Part of a small language model's weights: width 320.
MLP neurons of a small language model. Each row is named by its layer, matrix (up: input weights) and neuron, and shows model dimensions 32-127. Each number is 128 + 32 x the weight over its row's rms, rounded and kept within 0 to 255. Numbers have three digits each.
A block is one neuron, or neurons of one layer that tend to fire together. After each block is what it responds to, as a language model described it from the Wikipedia text at the highest values.

L10.up52:135124164163161189129106200106131175094095159137179110102156154140051083163166196156098125135156096146121080096173107192073109103099140100126086116129090139113139095142161148124157132068127153078126078131123179073110140140146083073132107139168153076117178147122143086124103212113192141158
L10.up148:106114125109163151125046171112124183127194164151198131101147127152080119165149113168084141130119129121110121120170187134135079122168113126154172115133082143168104109111147127121154155127203141113150095142181194099181090150089118109096116109097141163101146130082149179133158149126131156122
L10.up637:129106103159116219146148139143122173129129124137186140158090155137091144086154112106105149143139121109057051126162152108107134095131143163134160136132159129150108098160139094112112068146138126071087173131137101154176162098128123143119116079190107099120110097156178132139146151128077083085
L10.up672:113140116159103190145125126197149150121140141157113184103134062157033068105106083156144136123136113132064148095184169163090104149113073191157170082111098096153143189128159084085109108090101136147126138143171132104132146137151104150103163143115144162146126140175170120177110217208133073114
L10.up687:108108127142209152173117129170112177096128160146112108158127112158143097119133109089155162142096115152105143122164163134117116147097131090146099180109143113176138119125152112073153121082178121064119200147128105099156163173151113136112097113169138146156140166144166142184120179158145066097
L10.up903:182145112104171181167102180148114173104110136147106152130153143197089135146166156095117156173162086150184158109190166165087144086129145103143103090113092080160136152066152107149157095104173169047124146158163090069162147107136065048102093102140156106126120135172171108142136133103160107161
L10.up962:141123143152127226174110095137209125090121127170162159097093152090154071125134141110099115152187121107139090094132142096116119093119101190110090125111113072137129113182089134171109060128160133077115159100132143146210137097163117139111160077096137140177175096098168113119125176084162124107
L10.up1111:081104150120179159148083135120139144118187098156092175152135090161082158113158159133119119144122094133147108092144156178139108151102117122157082155142136118119063120145154090113116177100120137104085131155163075157179108108152072110100125130130124130150165121173183161145155160146135123052
Role and relation nouns

L10.up133:138118181121122150112188166169117174151120169147104143126156163129057157144114166103098130143117058157113097139089116139117156148124155188115130100102145099087146140161087105151092109091088134170180117178070168091120122183122106135116106125132091145119131093183193113129129110137146142102
L10.up169:185123097183136103094159068166107166120123162173165105072112186066099112101136108086070143087164090122125072166108096118094219115098180150125132143156173126194111129137150102131126105139144116133103190145136123154112164060159104155155102113152187151118115134122126098115131155088071144166
L10.up179:120120085115122164101142119113187114071105130146115162092126133093154150137149086102104121091174113127099104099180102131158142175122144150120059094123168094135145088144116148119158136104104152127149110157088111039163102127135099163168106138097119096084174074169152116127061139106158096137
L10.up394:143175096194081191155128129191136158089095141153151110164136127118142173091104120108076120092165081205101101156096075158134129119153205129112132118070132123162112089097143080183074098191098126169158131136179136140124184075096162144141103181130169191178166172116140105059093162066107113123
L10.up422:165116156160122136123119142138142072144090174158207136075116147102162161122095077109065116160105153145122100126113093141140118159143153151068122121100195112159158137183112135133105068149160100140116140157087147100195198103113180144133118145087104146178162087131212081108118125122145158183
L10.up472:106123064180096123119098135131126086136115155147149105138138166099072119163093112105108118077098154159163121136158099175143136126181117155113071163107127119084133165111127118050128111095129073142148135130175227064123125151060163143148101134084172102140122141161180119123158167155114105123
L10.up520:067065175187159153198165141153116111133136147189124116123071137120126097165165116084121095149119122147124128155139076130101068130133176112060112102156108126174084152116090153081155124150144139118115107101114162159167157127128113090135135128109162097126188057127196153057157085106106150068
L10.up894:160157136181118154158145127149095107113154210135093094059074134128170165116134142074140130115159071197130095188100122115137074163101171084108143136101152116200156124103117109123171087127118139116108121076107111063130158125096156088174193106083147092117160171174179092115149129141072133184
Football goal minutes

L3.up729:120096142124114167088144134094112108108124190150127143113124144185128157145149106141119142062117130182060184084182133138114148129135209099186128166127189110173136127180100129124143120121154122100114066138091092143106182122086082121112137101112102096176148073142130107130186100121155102138
L3.up1061:116100122140150189069069133162202098098129100136059145099107125184076157122128105178131167112124166169070236164108124154142132091132156193149136126119147165127139105183067147086115123094143111076109052117151113142154183118068113149085166147076082148156154089172128102120218132138159080076
Start of new rows and paragraphs

L10.up228:152117074156107108152162135128149148189161154146175132083156087154142091141088112156136105160111064171116124166134083130100135134126126156159109104136153096122105184123080140147084118115129166156148125191130138154158168189178162114084140161154165159157133090123156100111061119104141146090
L10.up414:208170174151113103170095108176121109166156167189125146099129103127137080161106156111118135165119050189134110118088096104165124189122125130121162132120098096159131129149139093116136216118074154168150161116153171100154114116119152118096111136164096090145221096166199087123118150079147121169
L10.up442:162123150131109119123092093170130145162145138154112154146141150141110095104150078131127153158147096132183172113132184115108203107127084114149098178116091118163096090191176099094129132118124124116155156095114171109142119123127142130108073152183133138143132055081139130107076124080154107092
L10.up746:174121162091200094117117108110116145154122118180059183147053143064102130115109107115137147161147130126163061066065160181109159135111093057111036113120113149139065119182112103151129134157104201164192154129129110087171100139146144126137124148131072126163085069136150095054144150141129143064
L10.up979:155118126132064155213121134147111153172179136149131137159193129111192083165090122117144115120117112149179147125145162109061114115085129033111089141170143069163062105089124168103088178118117188111159141114129116130142088121091102111108120134136124133147117129119114108095130114049129064114
L10.up1014:125073141137130109162173141093132181129181156145160111109131138118126118131084150118085173096126152135126081096078132216090120133122129109140156112160153095093169158160125142114166094140094170121118102111105088134117177140094195048118160132144137115092126108058153135159125132124170124113
L10.up1102:149127143095120133175139146131183140105146145176160116126140104115139119170175120138115128119069135146120094102114123144083177127134106128109099092114133113108105121130135138119126192159147140132115110120099132181127176162121114097073156116203136067105156085125133116080126155116127100112
L10.up1170:178125104128087124112126102108137125183144147160120118165152138123155096121113118144126156123089087156136072131128135105155155159094085104081138108154127056070147133081098151188119164101141149126182141098180148179155160114086167116142164089084138141130142116096154131140128145083051111131
Inside table-cell names

L6.up316:116188091189133170160108115131204106137130131132114144132147150133157152106126138099117185128169113122143132167124137177120145099179115138122132073107206117142110118116157140128098183104107155172147114139183177114182138076130132122128153143063155084130232099112184133095189125048121122115
L6.up782:106136079162050182130166185130195206122131144148104124103122130106132143156031114154092166044112105169124129121149134168134132088144188143136115112057147123100086134152096124111117135077135115128148102127107139146186226126064121113112084161074135134169138065131183102157122202108163078146
L6.up829:171181142161139146138088142067177108146134141159044153194145207110127165131143100155091171082153089157137155088155136137142126137155156082097078129056133137082121131145124133089148155138137117102112099106150178126124195064093120101158128155102156142166145115127099125147104143151177092100
L6.up1078:179120117126118144155107119121165129114179118142115176099166170146117152119113151162138173124141118168111149141166155105135073127156148097131115095034101096108119163099119139131109161143108168114067139102176170146184117097098077127105181121132159094126196085120112148145119173109161081158
Inside titles of works

L3.up850:105119169121168181181155149191123156121096134171153144180101117123111207103222071129114163176132125106120133119150140116119150102133124150149166126160193052152122066216121117103164141088135125093103107162135106127099154142097082204102131076152118135073094099147173139126116123121115046136
L3.up1176:109086146082205098169139138171175144132123132156108174143115138175097177145148100144100174105141085142111132105194201100108133149121118145170143103177202175182104115139090178165155181121084169140105096158121144151105103155083130139110162115108112098108106131159156088072135139146093122200
Wiki section-heading markers

L3.up785:159160113170145137110089160160142116107142130158099145138153107171082115102095139100171157107174143129128153172113143146098174055109114091155097137098151096162154124160142089096144108095104137101124148110129162117125085130119126120154167083095126093112126128103185120118074133104150123132
L3.up1188:203135097185141098090150206135088130130133184139106136142139143165115070121148101124108134090116118149172111104140065150118230103157114080141073158119112120138125065165132087081130121091104125167113105132088174093154104109069136128140149076075126106155138119134168086108074129144190105155
Main verb after subject

L3.up103:110119146134199171125136122132115139101182146135136180135155119155054160151101182169098125156159109136092134081115090166058154175049109133182154193142107152151120146132175098145117101106104115072127102098126129131133181086178081127139164108137083108151144175154154120136117189153085093190
L3.up600:129118150142090148118108120157192132074140149140155124119140142135056091191131143114136088111129112138115123120153113148084135155121167136149158094128083097097163101162131133155154113123050137096063077081205137106145102131108055094116088146091156098141185156160199089150140173114127080149
Person role nouns

L3.up446:185169158122188131155127125116110140107147143127076184152138081154095091085078122090155117137179108118187153129099124152156165142107134176207126114101095155101093139142209129150187077088126147143114129178147118085188149136142169137144135089106111079109126127167207120173095102118163145104
L3.up822:190134186173171152163171064117106121144156157138122159164113150217123118112072146072128206082169103136195127157183153158125168095143164165146165089129084199188116104082196162125167077089094150140109088151177170153160134052192172126141107133102096119126110134135144068144134158144106072121
Hyphen joining compounds

L3.up12:176150100143137150139153104169141178130136106129098155174148184146073155068131120142110154078132111159169136053135078097120119178152173130200085146078107104151072125132185117157093109115075124112084119154169098131151151123166139115144151152150077107148160128141147067168088160134156144122
L3.up180:172138146173112159140131105177170140125109114128078145169117176151097116104121125140129153055146144154160166061171046153113135212127194107186064147086131101152105149166194110164106139124053123102104080140180099135144112090137097126136123151127123100128144136153152054072117155116163113141
Final piece of split names

L10.up51:110140127156099135139132106121110167144168136158124183079070106140116165120148068195101161184108127109163148153121114096069140127133168134160056160137134167255115114150067123136145128095164166113123157119138161144154204079153102159121154071157115145141086148161116071131162092165113145162
L10.up97:121102103156076191155061144188158170126125150129102137156110112179110158061132163235168145150095126164119197195177126119057080058135155132137099122085127064175124126099119126141186142120152120057111123098131135128155084084166082164137226129112129131103154167110102176134135113083193131126
L10.up184:091125153134149104163105123138164102127102142135131175187126120086113128150151121141081088104162114145188139158132111104157115137102138132124067084101109175147052110185191172099127199065148159124132058133164114102108148145110078188094124106110144033130170132154152162065118164141093114099
L10.up226:122151133134175135160180157209130182112137194122137134120173094149103174102154108209130091114154115169148127103157102154071120106048100118115111120136106172136112135108123216112115136052145147156107099104157179143145150129081099183123168038123117093157151141161153107153143193161128149128
L10.up365:122156121151105182182191142153117095119178175150118116113142209117154191130103102170082065094162158143107145107135111183115074161129120157162131071091100151146120086096146153127133190089114070112174137138110129126143119137102118216133072113130166170162146103165111114112077152132173145121
L10.up815:166105112092100143058164155192137115118125115142106142167152109117087166142152097139126152154132127141126126116162114126049141116174054127175118112169086095146136117194168201151090171119186172093148118134093141166133158144099104150094079145118113143107157112172133127106129184185099171081
L10.up839:129106161176166117139190156149137112141169168125132154132134185208086168066107111199094136138113111122136164127126116177081097134118170166114136093102095173124105155138125146087181137106161127074053151131117156164133139121108038219068204074110136198152138146181138143130168147117135106131
L10.up1153:188107144110129167080128122178128110087118120152094185202142100133173146101165167139091171134136165118111117136125120147098141123131088140162101142134123138128077104150182164153122142155172167096134105105081134185116127044089079179183126135115141124103109143120144131128183155160110170091
Name-final word pieces

L3.up143:185125046126116114107094087098090121103151120131136121130172143160058157197091157090137131076148115090127173118142080129119116105134064174153115158122188098090124156106197192060184144131079100129108123166145157119109141133083123115154140145087154149176169081129155108123146122121119094080
L3.up837:113147070161118115144087085134146121113095128155135125080093151183058111153110139097134151106150112200092164127148137172153180072136139121157054120085163101140145109130101167128142129085102150159158153152123171076126083171066125081159124075109106121095171102151127078092124153119152120102
Main verbs before particles

L6.up303:160122094149097113107110072062143151144151162161123119185139100130143137112133146113149146146096098186079161191150164103094098120139197102106150118129166109154145138123157104145109153133121137127128081111154070143107150147092171071127100145127125128078097162118127120087172118113088131101
L6.up642:168160159105151095158106191125122174153113163156133171141139070086088119133134123096132122110155095136089087124119135139150126128091175097117098122121156152148161150192134109122126092137100114118152122146117115043121153163168122112083158100102123169142110117164177124108123143141120144049
L6.up1004:148048125159137083167108133099123162162182131164140140130105138161071176187185140144106147162132143101121095126100232109141108148164156062105067104103159152117111147083131135150105182073139109145144092118131096135147141085144095040133159099101117169109103076121100125089188160131193091094
L6.up1252:130128162143078109128134111094069144207142105157168134163126138155084125172176125129127119143110119155050139121140135137146103121136152156141127159158132107127119096101158070149178128098121110111175117125145118155140092112113111081104167141171113125080135123125122089128157130099143166096
Start of article description

L6.up236:119167120136088120083107168129097144079084163145112110155064144121154131112130133102108102081085150118112135119116108117081199060087094138131067139150149098131156073130163125055127167099087170144090143131137153102135098145088130157145148177155111115176174128186159122093139141135073108157
L6.up705:174144102132118146063147132156097136081108197137062103100120114122069123194154115093095108104140163147165083168168108106148162094166109107150123138053141111090137128119199160091130181124107153176157137117119178068118131134071086140148102144103134062141131120154090116095181144130080105111
L6.up735:133154067172114113084087132121143135084089138141100106118078129124106097119153144089084125039086129141128116128165129162131178107098154114128064151120140114150149112148166166081128145109102150172114142162137161063095117162071084148160136106105158109163165080143143059130157139128110101160
L6.up1051:146139066126136156115138170141128122136057152127132140130126105094091135200041096111127104092143139166136132141167094147164177050134191097134138114121183131120098109124118166093151134151110106141141139200160115110144151125053137110123107056089130142168107076175192113107091146128143095096
Main verbs after subjects

L10.up76:117151077183187111187126113123110089101142161147095165183122111087092150169094120105130088115116137088124176150151113149136088145149105101143112054078155148124114129073190135063095146091115112156121074120100096106170159125151090123082121065168125179131128114131195147114106147123131152110
L10.up327:097177122100143126121151120107101136208153180143090150123067148140109178108082124143119125125171114140109138118135168155134103099104169142179143117120118135174111089131103136074078085091131136136066135128130182128170140147172088134124134121147147157100187098135088097184126153106106156077
L10.up606:177068117167055124159089116153136130180133133165101192169106115132124121098163095196112166121138149103126181138123134157124147163091150102150082105079122087098077146106175181133170193116129155086169108108133090152157122100139118189092158054128140144125148060096145108133109089141116170089
L10.up628:147152117172119102116092145120151111153212154163125124143107102140169161123070086120066178145199145131102111144122051154086116113061128149155089063098122108172147139153134181136098145088160147125096115144049111167172167148171111152070139128110153130102184096134149081177107114121123186081
L10.up793:145123163168150193157119151065090129129140163159195117127106152076094136132135080123108165155177152123157127115133059151142085070073107155128136068152111123124143114106142131073094088052138107152069128079102117166175176144142125181109113081115131136102187113127165106185086115072130148119
L10.up1025:101115104201155156142140142112181103160169142121121110205103135130171194087069101126082143118189149174199101107144150104092150082110151157136141135108146167112070066142105147173126232068129137122172087129146150172117137078110084143142075130104136111143116091090128074167144127106105169118
L10.up1162:150105101173115100113062107141096101120084156133151161138117172114151112128152119143097122096176139137174119129142174104145153187158098133149120071176138047209112105097110159072149150060111118116144109078147148102152124191113066172096132105132111185135114085085094100121130147078078161097
L10.up1178:116134107170139149178101147167105163129128148150097146132089141091099158155158080058144160143098159148059168109087126184113108084167106102134167124126175100155090152104143187077130145114116104112132122139097132166157092132129053178074078102128106085185158102064134102094119129167079147116
Mid-name word pieces

L6.up348:108131127193135162190112124148175174135083127133135137102148112118172072152111121160044124113197088164151094115141114123080135122083112131127130176120123125239092090147096120105067119159113140083067064091163128144158152073073139146113170104129110153161151154110130093148126179124113149199
L6.up546:123114101159134137154150137159175117091120145166143099115105194167107107153119126094114145078168107131128137119045158127082156148155129084168078140078180114169165101178139146101112157085148110093143104061062159116166125152130090158140182109124163141131158145139132134080176227093131143183
L6.up770:203199130203144157172104095113128142100101105159138128138119137184065152156132135106110115077117162155161169124133109160119098062188122142171089122049121152158108129125140071116147121116138120086126117103181151115178145098134162118128143132100097124191184124115125119074154149161208126144
L6.up1257:133141172215095164122152128085144131132091136144131153137090146082088097151120160141112106141123119134158082145124117149117117139178158165121113152137117073143101103115130103119112157144164153114116106127152173094143095116143158118096146107090075103137173134093173120156186142123172138122
Name-completing word pieces

L3.up918:217114134093110147164149112118100176173132139144105158168123168119163141139114104134174184155134105160158139086099181150157133090161102156154117143124083188116121104123131135100134153137099151102157138114139157094142174114114141139089166169159143160146104063099127093136166166131151103107
L3.up1152:069144107121150108179172094133125189127141134148100140172117127128149135130128148134162173171116110175081137069099147178145125139139168097168156153141100086115094156113143136085137122125103198153138129120142130133110188133085154087122131122165147147109082104132135112078119130167153090145
Chart and ranking phrases

L10.up5:148109105185102153168111099126141105138131135147161151142122091113132144139170071097122218160102115141109118108118139055126150144106111096129120104136129106169115091181188115092173188132166149080050174123177099108159130102097148161078172135176127142148105127187137120047169143119135134079
L10.up50:157104136152149122130099136108134136117152153143141133142098099099123174131143149115142165131083129160106069063098186123057136138128107145134069128136154162197146077170177115092178105132173170126102061126154134116156197091089143103159170143099100138152123165150166123093184177124113098077
L10.up149:191098174189162108154128128157122145159151133136047100154102125144138156134136098135081186151122065096136129124119189113126121078097087112121106163173096188141139058174178100135088146110155161100062129114093165096154069079167137158131157089193126153118118155158151122136133157125138130099
L10.up231:108118101227167184124142151076154107114157122149151162173136081084080116131152073082150183154135122141131046153207166114169077122152165155094077145140202079096159122170138126137140126046171121115125134151153088134154145131122153132128145105095094106146156087192170103110179143128137146070
L10.up294:137070159130140167130127106153157150103132111132036161183072134129109127135140057112083158107127111160166090156151204104122123147128182153131156149107191124095129126163164067136149147126169128096161165159108106146143152150159115154139126095186085105150131060146177119099167156140167136119
L10.up526:131098190116166122149127141144152171079167146127128098169124127118118099134158141135090166113122089133166140076136156137168194068125122055120081081141180162150141080137184099105141139074124203133186109112170097160122114070111126159105144125223171117139122138138156069081085136118149140104
L10.up578:162107131212155124126045106167125145075132157159139166112118086081154101137091070076150132145109136095069085122100189118143070163137124054103073101137166170204162119114150147109155145071186203098134131066129140094123134115166159114127138138128141108112094166113202134077124148154089170094
L10.up804:133146121150188107162168124180153115113135157141119171117094071134158129115131104128061179125151075143104103086079148163107077166136114116154167134152104129223093137114193118120083123133140113106099118135149082153144195114092155200146137073190079182171146082165200112115096150091173153108
Nationality adjective descriptors

L10.up67:092181078137173151147144127141162138091091139146147150191079140194115143171128178078132135116147122163140125110132158146145180089118138186138104063095177141154109142097088184140117132113139182157133089155150185127132168146149145140123129159110127046114107118123127121099170160110097080121
L10.up111:122106139151097115168165136146156152126120175125113169081108141171117164155142164115116180085114087163109121083131082155085100154143164149152114099068143109156172126107129143122144113126085171095129101163172130122114177086107110140142102095148170112098115091111229103122146126112110139139
L10.up364:149130097170116170182127161136125134099085146131079151119119101139095193177187159119152118103141140133083135147171109139115091096165172102063069140071175091111128143105126135146090129154079147153129115082142151116124106129116152112105192116134105100146141058140088140146167114103136069121
L10.up454:145166094140122174186104141122140100113140127148075149095114150201143149190176147090173147129134135201124123113121108114156110096144162104144126128107146126119164146120095142094152166088099143169120154165136151135127114108123146139117118129113145137106149113083115121134133157116123053187
L10.up741:096141072136170099159120089092111119171165115150134183081127171162135116095150130086130192118197126186103183148160089134113134110130101109120082117122178137095137154167110185110138136160147194165116107140124169114136145123091137109139145153068146068120228077108130129091166122137127123143
L10.up1135:136147083151197154122118097160151160083089116135119118128144094117130140114155109069139137114165172156142143111201114165158124097085126131142110077092123127131138104110132146075146111187120183134172174161090126091144185186069134130121136183120118098083099068095114106166147175110142134136
L10.up1185:123168043157137135111106098102172100137116121159119176086136134160153174145129131116111144087119112149128125199194138140180081133156138147070152146084181149143136140125154145094124116129165143138124122126131123114175123135083181104141145133108109139172191110189149089160111135111131117162
L10.up1206:146114101098175096136103193146098131166117177143142145207120101126025157125133095097141122065158111136153114152159165163173183146140141125145122147144172169111138128096131095111185105089120151179119090062180168129106161133124136095131143110144094077126079097152094120141120137089124115210
Start of titles

L10.up55:102092147159103087129114121097099137111110142140148104121099171168116125157057110127116156076106128152136068091131156119135137098151106135130119108164143085126135122172162041103136143078113119168104103156095138119151125181128154081113150141107126166171138132158163079152189214142182105144
L10.up277:157120050133179110125082144130134157098111154143014117088128116176156134093130141095126111071128138116134064187164100182166123083072138162153120130190128164153118142104143078105142098125052143143100124157093126093183131185089225068113105121071138127105104167180147070154138117112157148168
L10.up474:148062099114099136110105133158087120141081159139111134101159120103121204143128120132089138122122144141201069121112125131168118173152157089127115142099147070111118126109159051083158171108147089122136139087134105092178094115081191131134113164058088148177142110098112104148146138155110147085
L10.up545:150085139142125090159135168151132147175143181145114146108122078167114102213109103111124126048104124146102101112116129156129168127085110109151158094109176095128131116109104150107170094149121147145139152161115197098134089171084090127099126112093114150164134137117169092103170198102122128120
L10.up596:090139132179122130115110145072159105148080129163116134207085177105102150185121153121139134084117122091194104127162101125138174131150153125147114106175168145114167176119158116074163182090099122106148128144129209070118109199106124125129090110174124115123180120068138115110155156093116139152
L10.up820:111091065111207116092078105166140089162070161147122153142117127150142116158145111077025143117163084138175074095154059127139129158129089161128158151131185092138095136116082134156206172145086130130146107135069120110156102173083175110098049143149088107155138165135099105119115126124107144127
L10.up1038:107165061135100086145035162143106123096202139149136113120115108165104146141156127113079127123077119151118097158146192131086192087127153158170053148185161107106156119123115045116159171143084120081145165111153097145139126145140158114165103130151130122148145061177121106090193164098123049113
L10.up1202:118139070132109125086159207108077133137095191154141140122120133165114134139140168077087114081090142158145064165178159116135128115101143148112092141132153082131136119123111128093169090109115131152090114116091101137098107161100175113130146094110118128120118092179156104126186115162118099163
Main verb stems

L3.up90:166126126140109142157090101153168110132132113146103178145189108134066185103127152118130092083119057170137124123212137139105135167115133170120145145145087129119171114112236124094088090074119154144088097092206082102160132076118128096083151136147100158153145118031116158137189156135138170118
L3.up841:123105139090139132169117160165194182180088121172118172179136119170145142104138064183092137105096091151152179152151098155121125076067174178135123157129145081139078090212184153098113052058097148104101075090171111106131149115125107183095158122128125105159155094115149085129089131170112165124
Mid-word name pieces

L6.up19:169164073095146137161162142178184116135156190163101117110128098100179080205138182125145123170097151144161134162101110187077147095106147096112099098126081144103053124121137115079145091093130153148100140122088086139149123111122142141091132131156127109118169134169155160074093129105148091116
L6.up45:120139063146112113134118150129193146173131146154147155126128150130089138209130128124105122124112147158158068106106102114154082128132113159154101122154142147138119167172086119142162158172162192177153085163114162106130152164139113087113150161141128152164126160156142077138117151134109102125
L6.up290:126131147122118098141119150116160135116176158152123145152216104123169134184119125132172143088152055149098096112065112112143144136085096063118075165099136129166129108097142142145138155118088154112170098179129071118112139138103107086126208102144117137103167098142175106174110179057063095103
L6.up1239:127149113143134110177107107066136146180157195141091121157099099122123108133132131049139126145129103169136131081128092114088162147128107061117140167101127118141100130118145123108190098166102154145135144120169159147137118190114088088101221164119107117135118062157123085100103148102128104084
Scores and stat-table tokens

L10.up238:181112120124114153074106148093096102119102212147043138171065156121124144144130131160130123114149151161126182127125116137123115124097127146118140143019114182103118128125169197107133189125075116117153180116115122126146172092147090098111173103077162118092078105177125126095101160156110155142
L10.up502:165111121083109159130159128154161115122108148196151197180110127130152160120164122129121108086142163128147181132139087098122090073110117121154119086091079097109087149169106153145103182109186136130094152139109123118158133121092091156086138169069141140095159104152087097172154147136146141092
L10.up798:125088081143127145149118155179154144127104152161070160172134091066130130121147107125135117111115161126138117185129053165155091130134124113150147119117142047119111116113173159081130157085100117095191082106100118118157131127126093171107112080133132073081147134119089139132090157136168134096
L10.up846:200142154154118183160114120143164107113150111145144148131052110089118120093139150122154122136178136139138154082117145132122121124151155189127051093128107092129067137115119176053122103162181127100143096143106113114145122129118151136083090110120154084116086168091126127190129132147156143064
L10.up851:101091144204134145119151126100093116150133168159056066144117086096100119102128124156087137125182133145174113093120144144113088075135187095158132078035102095143156140079117179094091141101150140150116134110117092145101103120146116163159148089070133130159140063133087151141121170163119131055
L10.up1059:128139099154125090095124132121112140169133181148067088128106128126050142131139074123115159184143147125149121153143112127074072090102137092158130146106148114105116111094089178066153139086144131146132149164107115178144107154141088172059155138130145087114165080101106117156166120098108203080
L10.up1101:163167084165117135145124112117138178188181169141097149152064137097091131126154072160096181150176128152149171067136069129081118148133164176152077147101106142126065109103093143079117193134138118157120149172124188147161171147132056168088075143133099187105156056103111123157140133118114179121
L10.up1189:171116144125127150074133131048136077149127105168148121135149064095110126124162100154170131147105132127145173149164050105125106145181156009087158157120178079111092151099149185122120097079127087111113156106106165181104129059136089138100117125144122050106129110093091116149143203073128142106
Inside multi-token names

L6.up321:163127124152143149190100206166169156120120151120069179132133122142145076124128082078164120112184132146165113135132080117123153141101173114184113067136134112179107121104165132060102178117133164101139120120117106135162166140178082139068126144123099084140126115153161114090088094164130156142
L6.up345:141065089133155137133079175129171153131087106170070195104118152106140106160081100139106110097074193167165160113123114175087108169099141092117102113099159106146144099153109153084094141137142136170124077145104122090161169182147071101096141129139179100173149125118109104091119127153151143156
L6.up490:112148077162147188168108134137169117122155101169070140122069128177122088104072125110088138118087152134129151125151144178126137100121096126162116082106129152100077139136106149103119129118140117132173105162049080100134162154161086126119102101090123112169138089134135111107151106135101152148
L6.up924:114121190144148138152167150138158150085147126149100154115145124197115121097067099094126194125149111177152182124121095151134144080098110105146118168129134162129138096162180127156187144079093151130144137198105147136130155133155118070129106137106146063141139164113190092173080144118106162110
Second piece after a capital letter

L6.up685:113124125082135177114119114122123163114151121152145113185140134149130177201172132164122138152128140122081140047162101102088146161100150109181158115140136083118139112099099172129140148155098129087112130145122150101111183150125065103129114114154121085085133138143120136104130122116135131160
L6.up783:081144136122169192181124141165173175060152129130085134109107122153085115149116139150138100067150132162090120095178157168103155164050174158125128100138120085132108137141122142106154147128077110076050101124133107123146133190125127155108116103115136093170158126149188121123086197120159108090
L6.up1063:116164131113173184134126113146166200108151116138150109050152053125049149078106079114135147110114147128142050111188124141085166138140234122193131156092148117181125115163150080124142110097104129144064138154153123151119117066130147085124099106093122105133155158116143070176107175151145096169
L6.up1103:124129159167107120111126171209099180139117165131091194100186200123121135151152126133136132094060117128076155149120100232114082111101156154126180106160093105131112115136160178092170102134080187127088045128115192111143137174118150152095117219156121102134175124124189149160136122126146094105
Title before personal name

L6.up157:132133174090104140145087161156157151127116131145060183171138141141131106189116093115179132120135081150111149155082113144154190067136126131128112108149124113103122105099094141086147146096091217122150132186157147139132113149119130119079150087158157150113126116078133133105076147100173104139
L6.up864:117056111151067157160186129107135164178189135140160134145112132131118112150129112154115190140108136201129136111142168146143168095154133129137107119144177138106136127194099110135172156128121147063101096166142157173133121103135132120130184116115109119115166116131154098170168111118104108127
L6.up1190:116117096079141164122161159077123144140195149159071141157159161125140150145177116138130131130094114209119138124046146078152160165181171144185082151100166076101116113137094139122162170079163129086132121140094188082108130078186119076071171152116158130122152125104112116100144129064109122129
L6.up1194:080098096116166131095152186096148159106097157136037152147150109111076156094132096121092151153126135170124082139022161122154156108133159123132099167111167155128088128109120155148200087110139152086149112154151159111160106110127133073103110157103143152177136124157171119176112148090125137129
Start of names and titles

L6.up595:209166143159138139149136071113104130119135116151122167125158165109160132104098199144109133143147076179163174175090087168171155099113154175142124183087091175109092087090208128137145105114098131114116125096077147108127117114155176124120148172113139107108134166187157095101155176181120122141
L6.up637:126104132165148158201117146098110112114158203146118118098155145110171091118109114197035107167109124165201156147149160158129127138136232161153090137092138153169060043113119101087147097113158109130130131109096147072166168088120127162136180148124091148172130114170148087142101132131114102117
L6.up728:171161141163165134162176100145093102062094153139106143111156131151120173175123145135123109113162106129171148159088155114176149146151128093152127135091119152134077095136172169119134155111122137173145132159134190135127211130102161145158178151155111082169115162204168095104100171127104118091
L6.up944:141124120165141124126119137135143138151115154165079094135155149124138146127130102065077121083153134152181154180146152165077109159123166095133047164115143158150125108115097135114172133102128138123152104075074131108134127110112147130152104173145081085122125065159132103134120183106139124116
Match goal-minute numbers